Weights of a small transformer language model.
Size: 15 layers, width 384, 12 heads of 32 (3 for keys and values), MLP 768 SwiGLU, vocabulary 5499, 23M parameters.
Architecture: LayerNorm before each block, no biases in attention or MLP.
Training: a variant of Adam for these matrices, 444M tokens, 6778 steps.
MLP neurons of a small language model. Each row is named by its layer, matrix (gate and up: input weights) and neuron, and shows model dimensions 48-175. Each number is 500 + 25 x the weight over its row's rms, rounded and kept within 0 to 999. Numbers have three digits each. A neuron's up and down rows have the sign that makes its largest values positive.
After each neuron's rows, "fires in" lists the words (lower case) most often at its 100 highest values on Wikipedia text that the model never trained on.

L3.gate262:488488494518489455571482521492465510522499488494479511482488516502475517530522480483516504478482513538522490491491494451505556499519546526462469522525493515501469475521514511535501475497535429480503468507449505480513547454529499468532536525506493497511539509540463487514526525516484511477514527525503523515517507516504448470536563517496500475504503492511544523472502468511500459458555
L3.up262:516455466488454486459513537497499502461509520510507508481514498498508518511519497501447527491480507509480506501467508504491513462541508497464477485537488469512436503474490523536462525477539438478481486440451510447524476462497458468519497492539528492511519531504482519499495512498508450486494466521499505493522480513511477501530510490500476459533485488499514500490501518512456479463509
fires in: "went", "took", "candidate", "hold", "go", "taking"

L5.gate137:510494500490484485507496525486480532528532480513499524492491491471487459525467494531500504500506486497502495541493479511517493467511489476525490472523451545543531522494500530500523509496546466510517504492499449459540505485465479472550553450495518502524501529493495518506497525464484484488474501524502535501475485523534522497493527500493502512533440461498460505481495512497474517472480
L5.up137:490520521493499446501526490482478515509485474494493499507507516511506475504471460509529503498501487537542480490458515506529497496473523500492487505553492537545499488525498496483480505463490534446473491488541471535564506468489502486492516465431466517524511527504531500505532477482453467535498535504533543505496469493508493512499461494465490513517523509513492538487531501494486484438505
fires in: "children", "new", "home", "wife", "parents", "daughter"

L7.gate101:510478511521504460550516476530480519487489454491453502453478484466511497502488485493530490462519504498495442503493494467560529523479498497488514479536511533513521486509497467476510515470511535550541538510532507505517459514489487537500506503446524526486544475514488509521526450497474482524505509500480502491472479465496496546489510482477527517513495509464459513521508485494545481459485
L7.up101:495454538517525510475517491512496518526505437501514486483552503446489495482500469477448469498490525456489443517539471511482552487476505475491523489513469515522530486503494454487537477540472483517524480466531528444486519505489515499520488520519506488524544442512496463485510549533536499517503498511485511552510481506510536561565506482482508494448497514502509481510513500499478529526558
fires in: "first", "went", "then", "forced"

L3.gate41:521523551478456482491462495515470537523503527467498532477473529508517472484430477469477461494508444496527526481532501487529500514522474506469527511529452526523497521522522529545507471471481474480578462543482530485491491484470504539496529501507485520510498531534458519531468513478486561500527512480504516485523466489508509488530509476476485465464502527516479482493487502542551514428471
L3.up41:551514540471463490500473480544472513473489485488490526448508536498484472528465472484499462520511472492526524494523481502500487505525479515489556539497456523504481517522522494539506458526481490472517478508512545501543446471503499512534491513516499492529500541494507496522492533510493524513517520463470524493512463468525491506526523486454476494526462545507504461532512542573544498481484
fires in: "son", "father", "king", "jones", "brother"

L5.gate635:540490555477493461523478533530487500543518502508485462518457531487518493500495549471497512470548476497448505492504488441498486538511496495539490508482488543476512473509486502464518460479532475520508532507530491509562532487522456471517512478489488530483518525511454482500479497455497502489503498537489455494510505514519547512498506535522472485515491457526454511501494472479551469457515
L5.up635:537459519500482482464495512537514485498525495528526492519484533514500508524513515509471491495530462486496503471495483478455491539508476500510483507489484518469508475531463525500488447514541468511473474513504513495494501523513489478534522452485489492528515507462474420468472508424472490511498540516486520523528541517518522470546530524512475485472520488504482529489476470531520508501521
fires in: "we", "i", "they", "you", "weight", "weapons"

L4.gate617:495554522501455480488515497537514514497487483505514535499468504510517475493519510465538514504574511481559507476448487488481502515485542510513524526492466505511500534517486501494510506485536490522496533536466502491544498454475492519458488451535473514512521485471485490480485461518532502482503539471503475519479476508546513511487503496489504497508487510488498512510547481519509530520501
L4.up617:500538540484472540479510529522513498486517454475514518506493509513537510517494498472548490490537515507524478513477494490502513481515540483470567513496457478516490483487479515506477502537494515535472508488499523515536484461509465497515475484548471526477494496447482508513481480551504498493521523490538513490514516479525479524504505474485497509489514464512504473491525494536522515502516
fires in: "government", "police", "media", "security", "civil"

L4.gate201:497536463505545513553535454516497473521508497474486535506518500524509504464483474493526499510516476512507533527451534497482504531508530490468492451475473562508528457479478532496490513495485510475541479459544506524522514459513480505479524513467492456474514487511477478527510503527457530503510506513482472519468462525497463483499538523452536465528475525512462522508518496512532508467497
L4.up201:475503409520513528499497480546475464518510533503487526490507484519539476519473500550542448479487499522500544493485473505514504507507510477508483498485479495496556488440497516477490506512525500510501502463523511500448529498476495527482527476500533482514511449442524509524481516510475530501494445497484477514475520545519458482500543506499525504498487489464476526510473526518579523517505
fires in: "new", "university", "sports", "washington"

L4.gate358:510454520480478525538508455521458506504476524496463517490485521475479499537476493503473514478520436498491493533523516483507479522482485503481509477462486515518551494477501506483525525522510548546522510457511514499524485491493474486517509448507517486463548481505526528503500529568528493502500505499515522507524540492513523508528515496458554470484471527461469525468554462495489522453479
L4.up358:470441514483469511525483471524481518509479517560500509486494528478491508540497511511512522473468467493496513486518498510468496488510518488484525472492505492507553515482517483485493502516536563553522505483513530511491523525496484471539494467530535489500510467490533489505518493598517463463484459483485527517498498492520507512514542499475519483495480507466495525482536488511472533453473
fires in: "went", "forced", "took", "shot", "run", "wood"

L5.gate300:452495493531481469489515466494492532530528472556534495512502460493497496498489494490489531521477472487515502471465503480504522519483505502513454535527509474496492500467495505490515470480514562531481517462509519463463498492484514457515486522492477513477513472496473537510526442475476512482475491539497532485466527497513519488507517475524527507498485527488494500471509512511517509507484
L5.up300:475496481530510455483525511502481531536495474526515458521485475536489472502496502495528495524502484484516466496470502481483508530486511540501458543525511468518479505488488488503509464480511550560509533463496501481463486489478492481498519531473473528473517467494462494516529483475502495492482477544502558495494494532504520499531501512506552535480493536473521490479501493508506495462505
fires in: "round", "match", "final", "finally", "cup", "championship"

L6.gate533:529490516503481510515522503524503503508497542502512437548490473502510508506472488442492521494529476538479477544486517480500490508527486514512529466522510537518508486519495456477504512529490496516474514488528472522511504498468474501479503485474486492497524504490472478464479486493488477529446483481497485479465517516523510520525511512506511512520491500460464461499515517503488499473465
L6.up533:510458491503461509518558500470528488497528495497478490515511491522498484531504497504457503500483512503474478516485499497487517524536501502476497523532451521478488485501484532523500540492441512477484511520500491501532502528493477472506471487517463498506541458456476462459491500473514470494467493502449507460528515506496501518531501460491512526505456489486474460464474506543476510485489
fires in: "states", "us", "rus", "uk", "chart"

L5.gate187:458495534485506500503442464480524481472501534466473519538458467504502494509542497516497494458519468475480464496495520493455512503518481497507509487454455534519473520501496532477525490507528541513449509522503506491521531499508489457490526506484478496509487484496514496518519534486508484431517510490532491523480498493520525474463488491484517470501522511534508514484506468533493513522507
L5.up187:508526471583499567535484516502552475498500486481470456503488496509518577502517510525497512476486529512510502473490530483501542539488496524516511522458517474487455517502495510486547534499475503520517495505491503511511501488525530471441500500506515495457453492537480505477502499485461487511506515496490500527499475517452510505478515520487481486484506538526520540458494504517499475506517
fires in: "town", "district", "state", "communities"

L3.gate165:490482480494491525508518488477515525522493496498470516522514467501518504497513494519474528501485456516470524482488489476508538451560563511492496453513534507536515470477509533493526508505508480472471500475494493532487495505490513467501488476474493503532528542487505485471496490508497473548498485540474520520521511475514506458456475497521488548517485520460496481462526531470492509560503
L3.up165:483495480453479489524536453479527525484469502499456495507552479508520498521446475528498539504506485513519521531494501491469515489554542477539480499529501518513479500453524511503526497465469492479476486455515535505477498546486506468509470499524523513524541462501523437431489534464486534520476514494459529543525528535546492472455437538535496525526480474510444489508469556522480484527495
fires in: "states", "usa", "us", "rus", "uk", "isis"

L9.gate626:491508512514547529526495496505483475539487521490472533526489524554499489512533457473495463517509522505456491508525472501561477463512503511547503481506501479492495529498467492490533479472484499500501519521490477490481472499501496524504545490497497521511509480508455527507518549485482495546451456490501545500497471450525478511499495498480513492482487468452509486474502485460486524478522
L9.up626:513532518521539500487497450462499461481427517462497469509478510535472516443519481486516475509512489502472496470516534533472515534548479522543482499536488527507509510506494493533506484510439489528473478531487526502475454489527524555500571505498505490495500518473489504538450533507446490487509493486471523488495510485471451467479526496525480513490482500493498503485512541445481474474541
fires in: "an", "anomic", "anson", "analysis"

L7.gate765:501532485497529514572497475505499516472484521546467484511467496498506535502483471521508514493517525496497536494500507511490506460444487476491464493511477531530469501545485470529495472489506474527493515488498447467502515512464521512493526477494486533531469452477529485494519515492448454511491504520508525547473533469472490502505496532523511489512499509498512515477486503480458510495464
L7.up765:498496500502468455532492492470521456538482479523503494496485525481505533482505523473526527492531541503489493491490494499489528495536504469482515506540472538467513550497544529509473490500509536495521539500515495499528501521517488516512531544455534552500515440493502515515454506467519516481565491542444465503517482518509501466503477478502500499505534527501506497528487468498501475475525
fires in: "who", "he"

L4.gate608:528468505505474460468476509515498490508521483497449487499492533505510493497485487507520499481504491509491501524516516504522504520514516524495494515491496514475468504542468484482496463484489481474486520468460498467502520490501476491495511460456454513519500475555464467483504506447536460458476499518492515490488503493503533493472487526516508537491516453501481513523532470454520515495524
L4.up608:528465490520479478455478478502498504484511460491469494497498553500499490515475497519489513494504486522488510519519488526496503559509531514496480509477464482440462492562483470465513485493495498473488517452492506483515509507528467469507519487479467500494514472545478434468486506484560454445470503519499527494494499490528502498487476532522483563468508460496467522497512475481526520531530
fires in: "she", "we", "he", "weight", "weapons"

L3.gate167:511525489477492465514554480455477463582495506525496554490473502496465484546464480537501470465476457489487467514538501474549500467499489570466460459549465536513525486498509497506527512541486492531525502482516525479500512478465495474528505507493510534515498506496510504502539503538499528494490472540518504526505441515540540512518502451464477520516493490486498491456544493496477550484490
L3.up167:506521480502480465531536477461503485543481514500480549479464494471482487538470482542493477478474463494497494498538498476537515466494470524474470483556492525500531494509503473500536505543483481514505485471501534471507488471465509471530514510489502514535493510467511519492527525515509514482494482546525476524493443523519541533504501460478466530528485484470510495459545510492483533489476
fires in: "back", "head", "brown", "black", "backing"

L6.gate23:468505506484513476504487481523457522519509539515518498478506488500532486497501523469483509476523473482512516512485525495499500536503470477563498492484499482549543499526491477475480445545556509494483493499498497489501503479537454508494531495502473462533561485502494505542472514526505511468454492532512505446488516510475550530520532486482483494504455461445503465504459508462500538508487
L6.up23:472511502547503477504519517423519511528484576527471533514504454526514469485482509474444488503499512510464560483502507499488503485504496495517543500454483483497522493474515487462472509511556534514481522526515548479505509480501481520530517543520459480480498478496473487524526525488514505496479531503554482525523458498506450479490525505452528540496496514481525505519515479551500523508521
fires in: "all", "ann", "at"

L5.gate541:499456554498486489550532485456477497490505453492511460503484512522527468492476500461540490492481491518492494499482528474543509510533519533510485547494501506530480484506513500514481458489491510496485492493537488509478501501488452490545550475531510534480520462452445542475501456489444462502480512527515527546478476533514461513533534494513482505544502530496479507477466496488495527516508
L5.up541:476458544479497501527525449482457503452511445462532491485493529509527460455476526459495517498473533533509500475492544528510499487532502514486510573482517510524475496513528463511463502481493495496486492469502513518457502492485475511540511501547541522496523497464484526480528489519423482503487506497507532562495484505531481517523509496487450517525478544501513493466486510481481539522499
fires in: "september", "february", "july", "january", "august", "private"

L7.gate233:489517500489521515515509476463489512480517483476466446512535458494567538512492485484516491492524437511474492520441481445495473521538527487527506455517502514510487490464518491473458494540518471473481550531498420487523497460535530493527506461467526464470499499485499471519494477534489471506466466516468486487465507511546505443497504475504532526497435486501455489476494499483480479484513
L7.up233:526499509510471527501527482482469513480533487479476471524502496527499487452488489485504487480500443487492483481461490492535503502524493510500523510499484475511476448502464514479494525513457548475476525539514459512509508474526487497514504473492500479446505473480472524468520506497505498532452507497468495508495471495476504506505455496555477473515473505467486495470492515490521503467455
fires in: "city", "us", "world", "town", "german"

L4.gate216:480493507514512489502552470528484484527477498481529501518489506505530514482491444479566529493521490509515522475523522529518519493502515486489496530483508546523519470482508508519500499494486512512494542520571481473487518503478481519507456492488525504493536521523522550496505491521517479475541473505450513501522462463475490536527497527469520489486486524483464532500538448458471497461483
L4.up216:473476509490503491484533481501485493488513511479519475527488522480527478532464480512505532511504503528527479466537509488445452463518526491491499514488492521523510516478516468444503532507511551531477557510511500483472527533521442486539489498526530546551522530506526493511485473556498474437485526512472522505487502474543476555510499528459538526468476482490499584494496479480486512481448
fires in: "left", "right", "put", "forced", "sent", "shot"

L6.gate277:502510549492494491527525497452472501502495512525489466471512485478494492501499451478487541495525544522517500507497524477485458536530480518493520518457491492519469500462493506499530504452533519532485542469474493525504510483436505509521500488513488492514537515550537489531500459495545485541458503523485468518486484500477539463513465469478544508473491506512472454500534469524505473541499
L6.up277:518525496517477507473503581518531497512477527513480473477511479503535525466497549517508524488522508503513480525451503488501508497482458518505452500490523517448493494503511493500524512471466507506487513511491497526526499513482540470453483505508521531489484512503483474500506510535494538528509460499523495470508460501477483481455450505525500485471545526563513530502488480519506520479503
fires in: "new", "short", "satellite", "ran", "tries"

L6.gate245:526526463483507458526539510479514526514473480515478510466509467520516491462479481471505504521543492548511546466477515474523513483456523521513491525472495509567482497493502509505528520470511518526504555523495492468497521513448498501528544512512511501495509505519488534503476484466498492469533521476458483461482467489526493487487510497477467488524505508461483497494507509507477497492523
L6.up245:500471498449563452488533518483530518536494494480509524510504530488518465518544509524486511465485494542544501461515500517472463540487472493572479499482501469476547499501502515505494484471496474504479498485526504478522487514533497516530505523482485521503502510508550508475488502473471570504519493496504527508467549490498542478511468505538483507571494486505534486478490498528529465515504
fires in: "there", "main", "major", "following", "mainly", "therefore"

L3.gate572:510485512505497517565491497535527529501452482482476500507506477503480490530446510496531526466520492500459520504452483496486544512472456514486558480524460522505496499436496559488539501467524461456435516463537533506514531510528507496491477506507497495487521530490516510516485504443484536525502468531455503504555469501520495483489485535550525502491516490493507461491479536522504474526496
L3.up572:522488499510524498528494516520537547496442491481461487513503494502502502536445525489502548466515481514445525508453486504491531502467474514496559494522458519519513462428500550489540472490524451464469515469533543516514521515547528480499497512526496515493498520487521493485487496443477505531498481519489509517542479478539484474475486525532512503494529497486492463500493545534510487541482
fires in: "usa", "ger", "espn", "bra", "fra", "esp"

L7.gate545:529509488480478496578493493517549510520504504468503428504530491522496516473467475506489500445525494527495486515455506533525522476479459509523492514489481551518529496488454528483512453486468473494477514450492500504519495524494504471477512518545535430469491516501501483503511492454452496538529502480478515497519503533553502475486459550523550487481514481497505537468507493512493474489467
L7.up545:504507494516493496571498499522540539513460521482503481454497500535516500557421525475499497461515507490509516525463461498464535489517469532485513506476482522530531459477433539483500489504473480547474517468548536496496466516505472474462511492499535459496501513499510481518515468472489513569498503498501513511501517540510473480500498539565566460478543480500485548530488481525521500452464
fires in: "mf", "ger", "espn", "mrs", "fra", "esp"

L5.gate328:479499496443527490487527440510494527495474477509482477490508529480518472520536462523523531497505486508494540512495518471474536504514471518498484509517502506501506498514482482427451493503528526513538530508489458475494496541507541459535528517504489483508527490532508525502534480526501487510463477517481488506507478532538556503484517483490509517549513462558444502504522466471499486469526
L5.up328:492447503477498479515530456442505524506465494526489498519491508503522538516452509506530526507509531491515484513497535500518499500476462490490474489544505505538520489464522489507500517536488487512500526480496487518509559478472456534516515469505516542464473549500521532439496507536516501496483459508486495524479483503520496507508459481531484511517511493461505517499471518504465522438451
fires in: "back", "work", "play", "working", "out", "backing"

L4.gate339:505477530498492515512500504552508533494505460509510431529489482540521497522458502511523463492548512506481476561487509489501523495525464500501500487466448512542484487488490487494479496485488464445540469498537488470514502508513471513458495523432440522489487521497500518520496457508463526564489523498497567491515522538465508499448477525537487473503536476519472452482522502521519451551488
L4.up339:503506511449500519524513516548515550483487503494513485501529435514542510523476523503492503518514532479493477501472487521467483481524456483506520522480462499516490479475510504458519530491530497458521456505537500485503493539522493471499508510493467515539485531474546471478499492486453513528471487492519525492514503509502533482479499511532482466524536469483448465470530557548543452524489
fires in: "ger", "espn", "raf", "bbc", "aut", "fra"

L5.gate485:472488546482509486521493519447507491544524507531506480470534505513508485513516489500515499481447509456509475461497523480521506491518461523517532474462483470488490471489515503479471493505516491455503512497508483490491520493539453523539554511510517488523531529523488477487516553492530489517482496532515546531493488487494497535483514478463531493484498479504507483485507528488514476488535
L5.up485:464504553469519506532504509469489477548529504523502500440509504522513462497499504521505513467443522488525464450500513468533495479506481545493555485468488475480494470458503478436510476489498512449507528508507460507490543502503454518516520488506513484531525508522493494523547540499520527514479497507500560528507491476483510528485505489484503480505497499493480481480506524475508463517539
fires in: "all", "most", "allen", "alliance"

L7.gate9:513525502474501499479542558525482521517507541477512482495515483496502482462507505487482527501536480504474519532497552493533489503498502483503455459516512518490522481508462508460467461529472475454497472500539509504525531503516487488493527496532490479509478490500459524545504494452509560485503478510487497471520433492506537488515488498515555465495465498485518509479469486478467502495440
L7.up9:484484511482479554492526477471486529493500522486491532489545520495508480515499483470470529491487528462468490489486532502515455485491487480503465494515507491470513489520506471491473538477538490518525494508499489476525490501527500499500505479507487510508480463465513487504536528490534535499517540488464505497505458504526547533485525447490537490500534538501503482529470483464492516490505
fires in: "who", "all", "whole"

L4.gate719:499451499492473505538517545469488534482466461442510480480505508513490469509498475517525531477524492467441459527486510481485499491511502535501511496510496512509522482462524532494518539471478462504479540464529500521544517539505504534438487507471487477469499481516505500511495464484473481531507473518486495504490502491509503500498509533511500468529511513542481519491494512476506494511470
L4.up719:515475460474512534522520534534472537481480492450518496460523479517503470464491488508530499483514491461444511491442523489520470506486478499503489499545522486505504494467502542505507501464521476491496538495505557550539513546476529492487516511471482497507513467513565482535517487495447464524531452509472519500508472481478521473486511520502478524510510506480455512444474528494500502516474
fires in: "usa", "ger", "bra", "fra", "rus", "aut"

L6.gate568:496522481513505487522505528485530475516493503503522505523489525500465565497472504493532516532479505517462494531535513446510520481450468517513480515499498566532515480442494508501514463505546466513546470493463476466473526526480497520497519518487475474463493515490456514490509495488454487506468514502465472478496478479483477481501512508430480464499495483457515513507486487523442513441505
L6.up568:468501466502494475513505514502494479479494516494523540511529500477512533502477528484531567558467556541455495497492508497492481480489495506543494526496537537525508491432492498485489495501510477517489472494484490463514501525498457481511533527533504509498528489472502492528506483501466497454480546475500486460436496504505482527505479507455502494518446487490536485483477509524497491473486
fires in: "new", "born", "candidate"

L4.gate296:514492523473510496451534511469474463507537463493439477478512514505528541473516518476533488538551506480483485533501546492505507464519524479545447526487512501509526439518513506475473528494501511487490524495514493481500501481476486530476487461489483569480499523487483503472515465497516468512477506491510463481477485527470526525496491460513520488509469493521511490485521494489513482503454
L4.up296:530504511442508518466537510481468464475547473491471473483531516492507545472490529506490486517505474500496497512502539493479507483479558432512467505537516494464541486517570478454497536504504509504523490542513490486511524472493505517463465483516498529472471488469512481488493459502525471506494505518512446468464475508520500524498493475515512486502503478525479467480493510501482515534482
fires in: "early", "reported", "noted", "distinguished"

L6.gate512:496467476497494478506496476474518493572497484510519493557485469503491511507500502497550496502512524509482509462474538483516503538454520527475511529536486536493505509473516490470504478485492520510522485478531505496485498478495428496520487511471435524497543472495443556496513483460483521494493469536461537480509477532471486466500525496490487494497481507466458506530480489538493488466522
L6.up512:490471478478498483494493495470517503538535485508516481515478460510472511517500557482499528502513548525500514490476505474529512505490500513501501535527507515482511533447558479461495483501511502468517489482495529470446491494538469475526498511478472528493489481473468505500525496494479493512500465522485478496497475533514488485507506457479477498509498508441468483507502489541518501484533
fires in: "league", "cup", "season", "round", "conference"

L5.gate93:480467499527501529500507517506525518495499532530518484500477516524542524493489479524536508510521479486472483563470505464459520490501494511508475559452492477492479495503492544489470467492530498496498503494524469531483522508544506503451523501480491478485481506507499522482469465496459501531512459550509490527493494541464497494513542520507489468548508501496520516464523471505513504466443
L5.up93:485484484541496525494503495490540505482477499543529493501499520518509557509486496505509519507508472490458467542475506474466511471501480483478488521460472472466490487501500525462486486512547505508481497511518465522485510509539491474470542489502503481504488496486503527473472464508461484481519456552509472515484493534475474494531555518493482448539512504494542495467468478515523497479461
fires in: "city", "district", "town", "county", "towns"

L6.gate70:457497473512535420479504493525506524520526487554535565487471546507503492507529504488548521512465517511488493501491493496461518485504495518540497511515461470486526500497476500506507502499523527522561546500508506506512447516491444497507495486453498518501534488502470484530470537518529545494481518488532505529514489532529535457477531498436542521495435480454449562529498496501488498463538
L6.up70:523484504475500511516510473483497470495532462523563508486492521527478425510527500479484474503487490500509470512495498465478470481485500467503483483506475485501516518505505490510497462511532502500469517516492499497488526486497472466568494480520527515508470483461495495529502478511505516464533514486507500533460522506489508534528484493455548561486504561453477518483511505472521493544516
fires in: "them", "ten", "city", "course", "boxscore"

L6.gate459:523482479505472501492493473478478538495464506499468489479471534524512526485462459524489517502510503487497463519531512488495507501496534505476476480482543532550451488454520476467468492462522483505502550497528503489489535484516491440519523494499495543471529518493471534500545482494446511500484534498511482515488467508478504508478520489503491470532502506507452513487523430499485474451481
L6.up459:533481471522483507519508494472485540454484508529477500481478519500475496513487521454515505540512550513474474511494500498477512504510492477522462521478525522556441485498537458461473505512559524507486538503495483498514517516483481418565530455494516511510516508446484510515517459492443463488492510472457484528495487474518512544475517474498476505532470485516493532490498479519536501482470
fires in: "born", "report", "birth", "location"

L4.gate140:522534571513435505475498507518523481489447510507523532501462478537522519501483475486510498495530495498494494533450525501510506462518495487492522476507495514516497474523467532467476513511478460478453520514487484495534517458501500496485515470503500516458500525511486506503505497546497478489505536516528456534524506519476532472507515491467509492495524442539475495476528472520492538510503
L4.up140:488536534504427509473526537489529480453468506496519499495484465511511502497486484492469499510507514522496451519478482527495503495557497471481528497490505497504514481524489500453501557495517484478460474497471472486539538501516520486496523455512515487475470524495513487495460476518492498477464539463517462534492493507535499474504490506487482522551497487545489473474518503520505543531492
fires in: "social", "law", "security", "government", "science"

L3.gate325:488519477513492486486492481558493517509504540492515493496440506541507500498461484501567508503545468526524531514516475481543504512479507507509463472467487503505462503522508496527493508499467483529483521521491456467492542495459491547493530531497474491537509496521431556499478477513542524466486533510495507481489488523511530492488483504511484480522502545516512527471515458482503460495501
L3.up325:500492469482533483514484471504510530499505531511494490493512495534518507502506456506540546515537552508479558485510512512500506503497522499543454486490507498481480515527510501532463495476517528527472554541478477459518546529459472525544535489522504487503475506472470530512498488499512465429493546499544492518484536551523526502461512519485505497506476546505510487467470477515510468517496
fires in: "there", "known", "total", "therefore"

L4.gate171:466537510500483524494482535510510493504495482531441530510481541479520539468507486489588487541543501561488535487483532528542518488498536508484471466532493517520490479476509517498513483452544491504518516520507484525512465475486482537459487514463495496482504532516515491529515483532510488472490528520475501501493490514477510446491496487486509471511515487566504528468481468480485495513515
L4.up171:492502506464473470479491504453498485462523534555473507506521523458502535497497546515522520520540544522520531463521498530486562501514526488477486503526496506501490506494510490488482520486526531538520534556494506506500525520520515499495477476514510525462448499484524494460502478513500488456534483506500468528487507480498498476466460497476518491468467466540518506514473515509475496526501
fires in: "known", "reported", "stated", "noted", "discovered", "used"

L5.gate548:516483516494496536523466508537489543523494493516469545508508510502541495502494473479487477537503506481502478519475475490454508528491490505502502449487514512503491523514525524557508506507463508568486511502497519504505531467483454508498497473488448475511492503542527509553515505472490520507522517487527484518538494509509562535498518497496508497481516525530512487455566496529506491511487
L5.up548:524517476477503516512484523556486579510515528464529476520517480518488453541465473515501493508531458481507537489494476515438519548453517490464539509458491471511527547545494468508516501487498493534468488507475543499549533489504495426509502478535509457513511498536520498518523503468487493501511502500521524513501486474490522524467513505479515532485507520484499499493505546540489515492467
fires in: "son", "father", "children", "wife", "brother", "daughter"

L6.gate18:511486515519516463470472494487438510493478506547495490453478483505485535485515515495502469485519507505499473543472488504506556471444477521499474531467520530503426483524477461454502539488543511483454535512492509500479548488497519516526512512521500524496500471509473508520481495495463485452479530483488537470455505501503501471494454531535449501466518546489449506492460502482513498504485
L6.up18:496525522516500496505527501531451512502469472538477456489518498497495477506554467476527529525525517472523530483533486494491522468499480479447529469522482528517505463469479499490517510531517530461531525530472495480515456564460469510540509506487457515500501501484497500460500471466482508474511503507414494529447496507511511473518498494485492501512552521527503533481447499511444498515508
fires in: "he", "she"

L6.gate704:506569516506526507523517527489504511479506513471492526500485510497515474489495474489513464504512484520535466519487464521468503488504533522493513508501505517540466516487517510459510491480474486463500509507508498521543524489515507473498481486478491501499447505511509488528518517492478512497471534495501527496517480473528499486502518538500473495500497530481469544487508458442452509473453
L6.up704:493530530486488509536530506469493504469501476528532509489493510501504460496487487486559475506493474490522510496470455518457529491524543518495534543513526527542487483488511524511491496498518513494502495487515492517511487460486527466511495483506520503481448535460544486494528570493488513459464573487468507486524506469550474521501520498488500520537544480481507523479509460459465525474480
fires in: "children", "family", "parents", "self", "life"

L7.gate77:478482517521542478525497512491478495550450478469507525496478520459503474514493536483492495476517539553506540531449557479532482501509507510526504474481509505485457480502486513478483496480461502490496484491518493474507538527482456492506503500531490507465551430486489545503498490492443510512458494510493497465503471500466459447500515550466503522482501529469489459501498462510501499523501
L7.up77:481460503524524500513481497494465524474485490497545490489510523458496513485497512475502543468503520539496497513495544523496492484526506509511436478520491461503439497529511471524486497533492531501477509449492515509501507512463487480496494500543502538487491475482508482496488513502457464484445508484509551510522473489491469503505485502447420574488479525502549459501449490484480509541501
fires in: "january", "april", "february", "december", "august"

L6.gate102:474512489457518435464461469489537489517526459480482547520468494466539496483480509510546552479485527478481503487481498485511488490483494505521474467505520528492544480504451513535475488511479462465510449476532510513480543493484485523526516494488522508509504466511525483514530513484452514511455520490512515567503518522517478493493459527521484486519469509487467526521482467479538515471513
L6.up102:452492529490485474462506416525524502476497491469506489498498510493510490528493487509529498468455520464462486514524436487495508490512476488536477517515515518523515472502476502473479513465507476494500515496467473474461503486454491486492478525536508473511530505505517496488525482526449453503484510493490500535500512488548477497530452508477470473538484491504525503497489498501540521479531
fires in: "new"

L3.gate256:483488531466502481487521520498549488516525465494466529497499501505527539523523501494508514538503499493519480513502511513534527472450548520532431499491492513520531439493540473512489467497498494519482503510530509493524520485479513523474490496526476537485496535533513489492509460498506481482499511515479475486471495491481507495480473493472508495520483472560513496476499456488503507468455
L3.up256:478467504449513490491515521505535516484519453496478531485529502492496538513526525506478514510489528452505472512485517512516523478487535477511450526492487488534535467490553461500484503502507503562513490534516545526507514487485503502480484485525515539485486513532530486508503462516513488458517495518490459495467488491499515498522455487491532505486489485567515484491475471475488507483451
fires in: "reported", "appointed", "elected", "noted", "claimed", "selected"

L3.gate328:509563507461504534523506482466478470518525471475487523529485517518502489515505492493539465500493506561511470472504495518522466475535483507517470511464467517541550517503461522477503489473503494531511507512455512516516467469539544507501525506480461469498521504501468512534493503513484495498463568507503514519493490432522493486473555542552497451463519468507486495506485478483540502518505
L3.up328:496539496443511520518501496470482457482502487489473522524495504511502463546489478466499470488510500533512483497490483530485459481539479498526457527477465532586538488483471502480470502486487485533521474515473502538465483487564522506535526533512505450563524510448499485522490513500524448491495519493520508541470521448542473488500564545506503482463479493475520497510479532494546527501524
fires in: "an", "anson", "anomic", "another", "anoual", "analysis"